From a checkpoint of a small transformer trained on Wikipedia.
Training: 580M tokens, 4428 steps.
MLP neurons of a small language model. Each row is named by its layer, matrix (gate and up: input weights) and neuron, and shows model dimensions 0-223. Each number is 128 + 32 x the weight over its row's rms, rounded and kept within 0 to 255. Numbers have three digits each. A neuron's up and down rows have the sign that makes its largest values positive.
After each neuron's rows, "fires after" lists the tokens most often just before its 100 highest values on Wikipedia text that the model never trained on. A number after a token or word is its count.

L4.gate117:107151111162131120129075123085080111087139127142127162162121148163140143122091149118111118165184093107131135174116057119169125152174078101175127148149113149113105123110198119149107151156116106108184156158106182135085178080102137160166122100110170162114126158122107141033161104123109112052180118140097122129197136150114085183122202119110069159112139119166128108073107129111126115167181150076101122070122151117112070117095145141136092042169086128130112135119162101156102157102150149143151108177182114155141145157147119058180107153151185096121067077161157107163106113097131142210093116121110120103087070101179093095130125110141173150097140135157067114127148158113134071110121
L4.up117:152169070146081154127111108152118095127138093127133114077048142195132174111107136128142146160112056084132124136165086177173095096091132131139113126111124159138119117151124167062091108131129060094136054134108112164150159149117124103161080146122133105159084104143117187109199113135125124113186163151173165135109147128122112193138146104101142138144165119123148105197166131187146091138142127132074076095147124142104146146130139181170097126088066102182099111097097164075118214150159150205137148120146165124123155163176114100173152186121162103101099150132117115156133175152113156123091121111138187141107063111176097144123110096133128096097171099199071176150086156121116112179165
fires after: "%" 24, " I" 8, "ate" 7, "et" 6, "it" 5

L4.gate608:118119141204103180148132145184130101159118154120145143127146061166087132145105103146094136193140149164160105138159092114145100106070105153116100152046143130255081105139163088150083101121140112087145158066086192124130103044092103143097149106131182183128128121092074148160063089105102154151129114171165138123138096143101120173135119111116196105115107139055125100142067139129151159197122136167097118125129117113185175127145135105096090088093134152134096153133166085165136106095122119076136152120126104138180149104159160122150114155139133208132109152170066159088105147149128093137101156153178113118122113129157165112128159129124114105128142106151192153168160133189116140131145
L4.up608:116162126119151094093129115117062137118142114182085139110126190190141067098086192136111169169182098148123107063105077086074166046119133140105119092138110132119138175123194158136167128141113205135172116103107171169135129131103107209178140106115143155133087117079161138179168128111085144089114138137189151109111137074109098188133110156107153111176089113065105128178117171098199107142122157115106118136134117102136147105133087129156079192110109109153140142134130131129132137134114124196109142155151109127181206120095100145168160109117123109190123119124133102167150131173174092132103219113129152049080102107122160152092121098093107159102126096132122124135151098166119120106073
fires after: "," 20, "." 19, "H" 17, "S" 4, "augh" 4, "d" 4

L5.gate220:170147104134115069050172072136093141172078132099123146150107097114101134166131106119123177137132158141130192118122138132096119181100187143128155160147122136107074074102151127124083150093145093058130131104116084146105177152158087142138118093108135174099134099064131112165129074122165141200124211160130125119202114108157129131147121142129080115151106116159194145101143135133154119168169166144121101121079148131103066180122124131068108109090083129139135131129123154077116174096075146170154098149161136134168147127141184142103120108140136105132115163155163148124134106091164060155182101126142151106069120202106080171135096113174159182080153147192126184153184084068119163128084
L5.up220:130065156130133109159129044110098092167090111088112121114137070083110091166136091181117120132134097077160151138093107152140149158142119089192137149187152115081112100153112073090197123121165159127133190098148127079150184099118126046119076130149130102107146102138115171116175116138145124128136161118114136120121168128132171126164109118136149065125121153170171148099169078133184086189197141143114112192140132073122152151101191109146133082080112198108127150127142096107119145134174138105045118102138080130125125170101122077096062076108101101115137115176145113107148115118088050156117124097195132146135136119154173158121159143120165158127102089093075134107164164102137141131199
fires after: "m" 21, " m" 11, " ro" 8, "R" 6, "ro" 5, "il" 4

L8.gate291:103104130103076171167076171180110083106113131139109142128177100118116103126178142132120164107183168183156099119135154103124167152089156155130109093079141157104165124076134124155106130169154081091197121144181107081063088172088139130190097070112117116145125191115117070055140154116104152118083107082148143088155110122148121112123108112122141121072136110150145113165104214170155115178079129108078064098181155108173174101092112113128105177164090130118111155109090073149147066169105107143118160130122119091176114151175104158078095108147157119103106115130104123142107108126131164149139137063120120142086046158073084094136128149146168176091092078128117173130082156157125139100130
L8.up291:136108120151188117142160127150115112152163161062086148128101206082173167159113145150131078068132174116149127144152150117106126170106162156129168116128118142070054077131182162128115116120115092094122171148112105168177121121105091152133077133081134152091203183121074164156124156173168169075111138151082147098135107121121113105090120091107150136120166183163141159065084127155169114138131148169126076096207084085121182107139113113134156121109194134089117138138182160098119069168137147165093105140097131147112127145089094156146150095146073095083169133108046173105123185074150126133131154128188170178082161103093170118134155172145129119155126117156118134083157128157099095132110
fires after: " at" 20, " the" 10, "v" 8, " a" 6, "y" 5, "or" 4

L5.gate226:136067130128074110097113129101109151117138110140057138149161146167152093079074155132094167065177104154073176175174124151111089169123104189174123087077077102113080126162161115186130107089105113111089110179072106117159201175099091120158155156103094142087170074093155157136084124138108143141108142143180131104119081173150073141080205160164126111083162136112099162157151134148127154103123107104124079120157173115091166172122080116187108157136179150160187107124106129134082059157096078139128101164164108115133100110199072144113169166114103161118112095097137076092138135117154116142102152125147110106132123117151143079165113111118167115125130050101128168127117151144151086132125
L5.up226:167133112168097133083124176113207137139180119107162141124092140098052043145109125121147189232193105164055100149125144112120112076106157150123180143160087091171170137115157110131140047109164095150136137096060139125130107072166104123055124120125078146143130058113176100133084141146080157135143121120145123101150114094167127146098129133083131146109160098107069146114125158132078169128126146155131085164162117070156077171140077105125163135145128113098132097123165137110151146118135103143152073145117109087180165148095140087159052129119093106106168105079120131132170204129111182113123101081113092179074151119076148137096131139068133143136126153130141138142120127101113161140130
fires after: "." 62, " cont" 10, "v" 6, " dist" 4, " f" 4

L5.gate522:167119138179125114048160092110088112171138162174128107164112075128170162060124110137173122100081143160145167144080108149090138078112144038106146130063040103161103086135121115134131162070132173108115148113139123116042134150142149068088088154139108123171116123179130104150119150123141090131130107151140107154089060104127117146199118177138134119094096119120182115078146137133102145114172124153196105128074110117123090191169149099120136138167132141131168071120166095103133163107113122054135112093108157155180102184070120145124154102113134137090113154161205112162146157140110105119146155131153106172096178119122096141113157168138118140097184145129094107103136139066164174079165
L5.up522:123148155179141176120120145128141080073122068147179109127119113159155078088192132145030196139130116164124207161106130091113108129097114142085137138121156095161130043157142172141105130140107100135133126163085122081141079154150168116098192127129142104124165102155161172166161121129107083131181117154162148154176185118153122136100079137101110123097054125154155135150092104107136095130128106069110169136095147153151093126109100115162099131107105092076105084152180136104146077110201167084151135152085099129117101125131140154122174138133112175132136138141163159145145152104141092133139173145141126126102155109143067133095157140116176086063189082114071068102073048118195116128143
fires after: " a" 21, " A" 18, " f" 16, " gu" 12, " an" 5

L5.gate691:099126130141058106149081118192138094202104142153135136122173075100137098101122174134137109135066079053172149118137091123122136146090125130106125115105111154124102118097108084108174071114204130121088164100171188115140139080178111079130169177117175186085153088085093106097106079111082139069154101141058088069072085127094132109106178150128159122120138147161153105178123114109114114110120125183094063127154090201123110058092098203086160090107172146125154108091102125115131159122148098149156120133155112101098142136126151128105176093151183145153144118151145102133144102136132149178124129152104119195105082079137164137132181138143060171124121136145135168116156169131126166124117
L5.up691:124105124144130194093068121094079097118154116097161126178174092115144120079127135204106093138102117119068115108211128163118107070106098042139157140143118091151100064135121155116137134129087077147099092143066157075153098148082199079161142091103128142148105130101085092103114131073196120146144096139085106114122142186178092153051085151161149094158109067076122113135078134131113191143176102184166097134118135117171099087130171106102156172144136173155141103115130174113076153101107157106147106075121116112166095160118077085109102139174130147140164113122118139142127130148192151126130196128133150149118163128133102160127133103124146127068120149169165175152126095136105182149157
fires after: "ther" 14, "her" 14, "B" 10, "ol" 6, "and" 5, " Dav" 5

L6.gate838:152108174090164123107145111133135161147111073127130149136138143104154131088167163150129118136122169110124054176170163178129114104121092131170155124151166135083126099088105110170184096104110148110143137132134101120139124126072115103134161130155126178078183112122205137117102194116110120131124078160101137145111116182157134164159096117119151139152143169150128129055107149110088128125128159170161062122103170156200122113115179083069107110098119095147151111138149148130124173033167150139130132200136117108178176125111092134099117142130164063144106145145111107073046131115147170124084065063145129145057140089114088148114175157119197140123146156181129137085133168125173084161041
L6.up838:138180137080165174067170138106091117109103184191078089122087110139093094165088146108202139160140146099143127128135112214097136130141135147087125087150104156118116130084124106175144133156115169098098096133181136108126163162101155224084166153091132128148153085091138103151134092092152111059124148130105104134129091123169121094108100170088181131104138100158139145121119094106093175112096116136148161125090121166100093087124114038118120128119143129109067131117103059162145146150126135060129051124128150121096114101150163092134069154110139175125128160065126022162134091154040102182133131138119103148151140148117121139138130095096143153139132156165125101079129155144145192145172
fires after: " the" 17, "im" 9, " was" 7, "v" 6, " B" 6, " V" 6

L6.gate616:106104150106048153114109076115119021108160162123148120093159139137089114129104188097115144143160118131135157111113069098117130130161126130153113149103125124147129138095153157104092165101108125141126094123146124101143103101109102169116128151116127105068079093148153140056100161159123137162128154125083130056157132072112095154118114126138142109099115136137196183110112178114182101173180139160173123144129081149133168165126134102157205106091130112158119077155144142089149099092177141136095093155158106100126147098143181168176144149171161176082063141178144148142141108052101085100142117115181191043120115137065082136182080156153105048116110107113143124150096148111157118119053
L6.up616:113106093144158114146068106120150136112132108101097146128110125101096107109186145078158125134114201183157133122112152115196182050099137127106151149074152105138114187181165101139074091168116111153143088129110090094195115143135151109142131137087177133068087108117182103151099071145101054164168173114164099099136132117126118092078127156135099122147145130127121095091117147118189129157142136121181189104080149092128176128146104122168143135127134150145123129148177118092125160046151121171105105059129109162077092178116181124116152156096131134135161069137153090134088169140140113120121109125104147103168177121095119111053113109155096145126069159152179172169205145135134220119099
fires after: " l" 19, " res" 9, " L" 8, "ad" 7, " add" 7

L4.gate836:105115095190096058108133101179146155126082154164140089063083118157156110115112099178072094123186091100034181200117160149162153096134159182138111086117120187118119086151121085133131138127138124176121130102085141142120158128169137165131116148150096078161149147189099107123181130138155110109159158162141087085101140167121105106117141140124126102104123138176120087192070130172142147119127073126213159149063165173107128119149112107157159122084078133112131150120096127138104193125156101130103140114122086164156102084135124120113153127168172102117131151137117126104185174071112088111153155213168132139109136132121108130070121132127182113076102122100180163109181189136178114073123
L4.up836:113111106143122053114135128135144124126168138101100121070159117134100056086110101132136106173101161099122098123118089179111108160160097130154084154092182091146133157129117102053109118106129123097165146105127093109113076169105160178148132156177132132138094171094162107142152106145118089133126149101145109116213098165117077151118167146111126108197102128101173096130188145151168139087078162104133113220178112088115160110096127168121098131124063145098134061170105139130147175181164116201150182068182091147137126149160133118126131187102098069107156115112149109131111143079155072083084083168112161165120079106146136107117112084133140085067110072150084138115167128104171186128126
fires after: " de" 17, " T" 11, " O" 11, " Al" 7, " o" 5, "F" 5

L9.gate802:061093130129098107102113142140114132158135127100126090135085121143095131134133146115087100096099178095145129131141098186194135170098135132139098141116166150140121135142119178136109104176128154152131126138142214133112089145158136134074066142117102124079116159076141221089182173157093115094142097103065114029083148060134139122098107133159084131116087061129167078156128093169094064139146156125120149109199106126106122172150103190147131119138079079068190161156179123121149124103111100132118128163141092140082174146169105096117131148159094150130187146155158111023115138153139152094111176143125119096098129148159146104151113140133125118150130124108164178046071122106136171124109
L9.up802:119180085130153116191184143147116124114199157167126132140172118082109131100144137157126073136082160118165132137072097185173091086146141082167094142164158136183122150181138089196111167177168136106114118158169110092138118095120178140159094127162093092123198146139115119113061158161126087195098146163115106114168144186102142113136172154147112139097156158194160147133147112146099178121120109155066179189172199128128158159130165147090135134170166082130157121116095148149151110067105131112136124133165118118149130113109162142128152165147152111141163132163094100168167136079125115059103173180122176174052093092146128121098138173111192097111147179101131165120178097128160122123113
fires after: " of" 17, " in" 15, "," 12, " to" 9, "ent" 4, "ed" 4

L4.gate719:185136103153096062161105126117120121097127117140128129188158107143176177116087157151109148135070062098129137183144071083104068154101136098137148106117162128183116199120094123144188141156172159157141139135134200168154166135104100098139120118105054102092163124101159128119168142085135081120159085120118100161167124179120160082078080136139177139144075119163151114109162157132112106185061132156097117144182125164137146142098113126105104065106153197102153119107156123121140145161110139080157051057086163177149159111111140141109147096140122108081163176170099144154198157095082072154144156143117108084141150177137128121080159167138138089113101096102094111084076139129092137138144
L4.up719:153192145091117121133156141159067210119126109126139099128138082145111191092135098133142142150117134135089136142151167117154089105135143174121170155139082059186129116110108160124110157138126129110120130187166152108114111145138138105097086197141108096151103116140164155160152122180181147145102127159123142190168130100095153112140123117134117124118161179195105071129167125146167183129172097106109160170121106079186122202175162139137177161145101155153109173121096116129052156130102090129088132181104109206119193114150095127097182096105124151117095125177080158139201177078143124136131171177062134139111114163089133150118146161114098150134054075047131111128177141131150111135166
fires after: " R" 12, " st" 11, "P" 11, "3" 8, " St" 7, "R" 5

L8.gate795:138133135101094082085158113137125082174116124040186121144158158132216171072112096122118077102138193170151092137097134170123150178133143111132155124135121197120124143135111102135206134151100093076140156135182114094120095156097149165104110183137137169121142111144116129183125097096143082154194132145148073146155147164121184096138129082157084096074107153161058165139118090080168135129144116173136112139154114110110097103086089111144150144149172147112144169136125076123132131184190114147136146123154103147169170147131097144092128124137174116102122125137142129114158140036044127105134135171120100186159162140055143168123195149142116146153164161051128106150107131089098175113150
L8.up795:146138147124112130132116126077088137090144127123153140188140148104175150110171108103099132111137149101119116114101112186099128103115100099140123134124140115091119152097141133090195118156170138084089175173110146127114090125157094176110112097117104127169146084082133115127150122130142108159119136094148152037155160156161067099157082103129144085111133149139131170122156179109132121143147227160110137104138154068197106172144113141160074085101125136148140134108113106132051104117125067171204172145085097115152190130208179101206153124089108133124129128095090124131106117081048111114083157180147104203204125131049089100187117140125171105151156086143126123112128162137123110175158
fires after: " B" 16, " (" 13, "if" 9, " G" 7, " the" 7, " University" 6

L4.gate102:137132130133109104107188113176112091101140123089163141125133077078088083107135157145161075194147102158122177129149128130138083142087124127064151139148126113125134134125117138163123152072182179142156083133086096097130106116121113108173128150130146176148088143117093134130071102114178115187122168115090122139108092161104108127164124157089190129193074155134142095126202117128104115135163123095115108174120183106073095157096127187066116158169135097165121167136102151118151172072165080126102119176089105076191161138132042095127127084150112089173135108078140168115150084138126148189136096162127104156157146166088172139162130194137093144095089132098095175086084100098179194118157
L4.up102:187117108154104139097178099111147147120115106112137124081078104115168111124155083113153137141123095141105148186141153137078117083116102071132106099137108163137074118112139178122121175155193126126154145123166115038156187121130087146140098188168155152127093119093100137137106134144120094112162145119073114133132111174159050131149136187125168178162101104159147089166152113075154113145136140119126174159159094178012149108102122118156144113165105128188144063162137074107102106115127086111130115115142128081128075115129123108133115120198060134121117195149136148104179173151130085103154097134121117180160156103112092143190178163167100179112102143097130142143067094099154206087098
fires after: " gu" 12, "f" 11, "ai" 9, "m" 8, " con" 8, " f" 5

L6.gate299:161108151149112120113138094162139206099161159131111093114157067150108130112143148138107096091112167174123183099161217090098092154172144103079062142129141096124161127117115080178116102108113169113170117174173052169104088187128144099102115133105179143093124138156206128118196101134150145094143173135114128141062159188068135128177179181148147130158175148152069050129085117142074122125171112106106148109086177111148119123105160068136098152123126084149143106139147130138156142223087084141122154132157135084117166102135115192121094161103143134139112162101131158100143114096144149119163077138152121111136086086123190142128165130107159158122101171105093102182136147092162121117136
L6.up299:088128138087110097159062100142145203116157134104083094083110163119139151137080166132113018131164113069180122107081142153144147143131165127135165155111156170124097176102101154110078116117114150158116195144155142160097141099126101128107112143152128073065109194151065147108070123132108152113128120168117169116104187095132123145124113119094172104121132142186055209135150156132112094129111111143109088152089177099151140120109120153080125114170089169097112030051167084140101138110149160146053128159102161134092102091122130106122136117117133139189155091120135128119116128136151111114141176129135135151082092088114140123122096143162144180100095115103091122126135118073218146123060
fires after: "er" 19, "iss" 14, " M" 10, " ar" 4, " att" 4

L5.gate279:119087167139111146129172123137101085161182125152108157085113159124166088107108086093082083154139109135090122130114059102149103114064101117133116133089135124128146108129144092075115083200128105178095182070117139060116112102088117159118125087109031111183097115109106158126141143095106133115132156122131111120135095148132140080174099108162151155124053119168151110072148139069044159146166154134171115187118149127091115131127120096131197138088114179144166134093148114168120164138163161068122128112129102143087093178139105098223109142149136137154123133109143176091129135084092081137131127088099040126165127143124069160124132118112061133061079141126105151139182144126096074108123
L5.up279:076106133165146093104115071123103120131133165110139109089092091139112176111096121112133144097123095141114180170108102129175080144156122170100051082122173096137092112115080143181136107159116138189157143143117117158180073148092073189159097095195170131097163116142120132137114104125156088144153078066130164168116039113089103107141127125110102160150076110094135098118170090141127146155134134089147106062068126073163094131103134175056184099164103208165118135119044169111124130086116101175084137170131135168058126163101127087113121134117164104099093111095111106114189093142093136165160140101168113156071116158116135108101139103091142167118115175160108095139110138117092119109096
fires after: "==" 20, " =" 13, " ==" 8, ")" 6, " ex" 4

L4.gate760:128127145142084102160121074123053157150168192165107093139137165123118168051106122110144123174147161166097122215148089104133098067110103100179150086063178085103114058081175088095136144099128117154137133095164081104090069110182160138154135174143107097139150142108112163114127151120120129133100114165132084061065153153087088092105136174154194082173123121138172107107082160154176114077090155147156127157138157192171138124099164199103139093156146083142106110132145109120121140156134121101113163126174120131105087121139101163112078150102150113162154160134116160147159158171090113116119092133187101107185135136076173125099072113141196126101103163110131113125191136111120144123148
L4.up760:152177110146165081164105110164144107167155162154108157131107122137076178058096169091135090112184071152130113174115164156148127104155128089141081163104187042128148087128167097228137108090097082114104174135138127158113146101133156168099139119150176115148153159083171155128095115103149123168154089147081118145095199121127139055097128128165149144154072189095124122165112111138175068068076100161151115142174120129094146127156146115132108142100159122135140179121184131168143114118137172071093113141128067130104112142093079128081164125164141119167137187135154126189172131111101147142118073180157090135121105118129107119092174106104150139187137132123170160174099132184129086122091
fires after: " D" 16, " " 16, " T" 15, " O" 13, " C" 6, "D" 6

L4.gate82:197135143155200115142103092105160131099159150146100109162085141080091144148122135173128229121148110167082114160172183135127122125139127110130139123166166183111127171164158117143097084135168125098137136179075102157145125165168124118139068146125064136191100131114092143108162153188128084130077122142201177076131042138108125157140150140103078106153159115113152148119153145143121142091101096102055173120142164112104138146089130058168112102186144117149151112188135098131150077120074064108120161152090137079180105169174059142106116147122125133152150124196115162144099171120119123178083158193129123115071124105099092130169163151109102120158123141105118141158091153099090102129109
L4.up82:162126155171176115146109177147134178137114116115115119145138142090136153108115155095083195159208128131079156134180161136189152100092151151110182063146161134118128126090110149063118096058111105055080117128111141136154135162155122074116104136067069092134133123162152101104129113159118126191099134128098131190090169115173180107104132144080142161114110115118119109088208137141125111128095094165149094150116144125140125133059154149130043149119166168128108167176145079129132143168098137116159117174138135121055135071134118157128182169084130138166071181135073131164145084103132116134147162170106152145123173138118105111056129094080086125134157200159118178100155173144146095134118
fires after: " man" 16, " sc" 12, " R" 10, " F" 9, " M" 7

L5.gate313:136158184129138048041146137170126104156117112123115113120083111169111134110156073133137152115132142088116132142117136134155131123131099073137171101121120162060133150131131168055134113134109218149053169100102130095217168080107075112160133130152167099177112156111146137109164118179098131138141131139132144122114096133182156101101159113108171132165167136139106107101124145111134104159207181141116097090133110131130142167141156163128089159135102150111138145155127140110123122141134171144111152184085143099114186174146180108183115148098170104068160045142105118158125129120101061165186173140117151168104108150104133077092202124123170163154141169133144133182139118055085065073123
L5.up313:094135151067141140171100183131180125188111116113160167109150179103164131128111180091134061138128138131053066142092109106087138107113077093103104171107137147103079118130128098129122118075101166086125135159124094116100055135129138163153122125163181103152139156100153110147120148180133173134106123166143118109127119121091191144102181117101102076197099162131171200053161139171187139084065110136143133140118080106143136123128196122077141099123195128181122125093105121108116150096150125168190165115189114161106164022118086151152077094151156155100142122127082100116138143116109121150133157119182123084127120108147133102137091114126074088078127115137115131147114150134211129119162
fires after: "ort" 14, " Japan" 10, " United" 8, "ons" 7, "or" 7, " l" 7

L5.gate816:168144144137108083125143135138085146064130088133143136128062144117118106126113185076127087158134114135087116106117148089102157171127116110089130118139084121127108102151137160152128144120159132092107086150164157123079119130095153152074091096114164114081046107113082118143129119109131166065122120099094081123139078126156105180114125116162095149107123136216195100095173098092136106113139075157097139134099174147156126138121138109149133147118132117126112187123160147133133093125148144079105105155070166207130121159087067047146155125110161203085185120107127131159139132191103075137073116108145112144132154033131135180114168134106146077134119239142127113176162158063137114169082
L5.up816:201116101161134167127179104078108156172098154101140145136134099104118151159171159145138169140199154131146144151172186159109109116193149165105158121165132125096088136141157149170158144095087042113066087073133148150158104163147132124131091142155181090152105106126134143131227165139079099149068083103098117117119188119109135141184056134157097094119123098162142146123112137127107129125176130127115108115185186104142092123139140108117080122053121088095104176093145171117074106113132127135105088173177161145100197156091088227169117138096114119117178130162139129190148114106090110144151121157125129091141111197092122126089151134161095083159131086105151146125143128168103116159141
fires after: " |" 45, "f" 10, " cons" 7, "-" 5, "id" 4

L4.gate833:166172140140144178110152108098195159160174144110141163123150126082123129139137167161218093125162086083189114100140120119123155148153071066140108138132134186143189179084148112145098150161173164087140101105128136148141128136115142147204150071106117085153135160087126104099106101186182102118096054151102170116154112075122106112135125175118109124147133208172099085158132119129133136105153136125155083145184143098122107177060125158176132116083139131201095137091101085151125115126104084175081146130135099115059126126120106071141162131162120098111126099127116140164149118112075102123130164088117117108152102150118143131127135226065088186155076168121167167166134170084149129123131
L4.up833:206135111143151134129117094079108121151140103113107111093180119173086090116136167156120114135122119163151169115183131142109090088183105138117132155121149133051149073125088135146084144146108181130100116157156159150141163120120142027146131144152140142047146152072172098092164132132186111174154165099157114114167122110114152145146096151179131106163156095091128148106125207163130114084175118117163103157090106188095105149064106147164125120152163083084126115123199157085104085094084109054140099171114148070093145147100134107106134160110110121100147128175105120087109112117111098115148102103091128077133119150070148078069051174096104167160114093091159176154127158142142129139059
fires after: " man" 17, "ag" 10, " part" 8, " min" 5, " lead" 5, " Min" 5

L8.gate371:103124123152102127118150127176156170147124139145045110118104108153130117075091147139129117122092111060191116069199105163169106109108098122120188120136105079117130098161135170137110157154110170149150145077159107128126126155162139134075117127170189119109152131150119129162130194109158065077133091099118136118169201093123178112105136049158147112078123142118091156088117101134120125141164136137122103141083128140171083152090127148155129101067167092169115122194094148105191130051129091118120165141105068166136231179119123102086092125128150126178181178132150118149148119085095125110082111155128138123088151085183127083130048109135068128140134182155099101111129161165112106130097
L8.up371:088166161109113070086096156169161151135142176167146135114093133187154107092103111062084137150085078188122154129119153121126097116148180167195133108089105080156115124116130095173125179187153159159118179114146139090145115168126154136129088085095101111141110151125175173115117137093119133147187192102185181069125149125075133108119149159133089102135136189114118137155125136091093125139148130196120118109080116102153150097129158160110068118169185108147115128151106121103188106124126112174148134130131107116118196069114090100080160213118122077126120154096088050152164075102122133101174074122113136052129173106164105143092176128086175096172154160141108104105152104156127132163106
fires after: "cc" 17, "if" 14, "n" 12, " col" 8, " acc" 4, "ters" 4

L5.gate30:189134114057081120100127070136169167076141149118146162115116105153145129101118135185151169107076148136131131128113143083135174116093127155183073134035084170091137134129182104115112093139113131107153113093136100159126051140176122166168154180131158198132165187086202098118092043113044102151167154096134124147106178159106091100130109123149152158103137150148166110134179154144149162142132151154114105092163117162168156123131122161110226108151100134160129135116108068175106107141081134117176155134108135147138169118137132130091129111122088115061153134109160082111154110124103137100146123159109092112115156135177200164188169077158108134127140066113117154125160153178137163109106
L5.up30:071111115067188171122147073135106178076115098112120138117088103113081096111167160129144136144083099134138105099155125110137141169088049171136093125127064135059101139163161149163151100131127086112150130105139117145066171117117121158097073133136115044180110174117181090132151164117094145133153166087109145151163169106080122121146117149153125107161127128105102131107160111086192134147123143104093092135152135175105131092178164062118199118105091110153151109106169160104120129095080143153198190111077129121145095144186134118149152107101165102120162111185156071106204059123153134179147138160164199095131122147151154123145152107102130147131101162063145124056170098122129108128101
fires after: " the" 23, " a" 17, " his" 11, " her" 4, " of" 4

L4.gate107:091189161118166106148094153088132129103138145136166048146119109103134140102154153143068126108141120090182140131125128069082166127100163099119121203134106179152119111119117095176167099181137120062134108093135141152122107112090110070136099056102144151139115054175125128089105177088125136167107054110173126131172156079158156115122127142125140134134137100113136106163126117171074127130182161172149143058100120079108084182174141122170127111071186105122111137202187167063092077132110168093134159144140114160088125084183126124138147169112125142106112185088115095164108136119105174102182132108117143186072120122135153108092087161092140144122148129125190123138085105069168097096132
L4.up107:155162114170135079144080149143156116095086133186125139093084153095114095148103112164086162142121100088136182107134153153123104096118095155138088182114134132143137149119116153088152172176118170123156112148206061144146084116138168125131138107120123143134145055182122148106157134160160117098124095125143173153147128149128149121194079158211157105193088175113148115157180116097163155128118124079103145094094087107115108188103144128088131138082123068181109125171137198122113128140128168128111157156156118065136080195094125130155076121142160156083183176155114150186209148138084179138124107130079135132150098163178146171159154126153061137139184127156101162188120102148123180092143
fires after: " a" 15, " Sp" 12, " w" 7, "a" 6, " sp" 6, " resp" 6

L4.gate892:149086122096163109118138107109130132147144139137154141153146211121171195177164091156089141137157164152088146133194114142098110131140080143129175149113094123108120080088138113159161116138104127118138122136102163124182109120134135127151124157155078109116091112172104097116128181172056151248096126100107153096139126088127098131180142096085118104093171197098132178138131152117113139167137187099161085052127132130154159240153160158130157112111093090199125184099143134101094105106168115182184165127136117155105097108088156083119064133125115168129114135137113128092140143157091135069137119091169068101171097121052113157152108135111149059163182151120115116159106121141136145146138
L4.up892:076138190083101114156083125119061140166137106134189130146186191178140104107118113177122093160114115090115127114145146115202101064121113145153120100128054142119140104174104091163197090118117140134071137102134139160138137126132175189139127145135078083078094140191177125111080147155133121120150161166093207140137150161158137101139139107132114134136194140118086146082114101133128109099095149126106141077143170107156166131098136145121080073117130133155146082136133104131125192168145084128127134141144119131131104151131137117091080201094136132163167093144192109116165143121106159077117189108073131154136102166079135162171106166055141109103173143059162140169147060171110069097147
fires after: "v" 24, "er" 12, "ou" 8, "t" 5, "ev" 5

L5.gate296:107163144130134111192153159065170142145172096151143123170179080140132090126148165162160097132133143116153179170127173154107153109135132161112124123075110146040161102156115213111131125101126150121118092126079147184161133216146123153199154066088123201176162126163119087126116144084063122206107149163141148111112060143141122103115120117126188113110107068123065130119085085077166159093134128154199099158164203102121170135155163159096160166134085078122167127177142133121129175120151138094128129124146115176122134119124109149119112135141141203119087109146115146144185109132130105119112134110191147104134127091107136105088107064058145101125120152101173118148140156109142132127094
L5.up296:080116093115146131178142145142128113176125132118127158094109143149087148118119111133147168118160105120109199098144086111074153160129180075125101127145116098153160156188105090085103086110104161167142068095138122108101113087144127198106139102144144133098140118184161122191151128114149144177136122141121207080103141149105106192127080173133184086118145159173159174143148062096126120126105123024153110167087112136105120154092112145115158138121183142139146141144172151157142151125108139104163106141182090185111138086076134158119086122104159138074143147169111118131118164104134125105056144152145116088072187124108106102111103160132148140104050096113157152114048094086218082086080
fires after: "." 27, " " 19, "," 17, "–" 10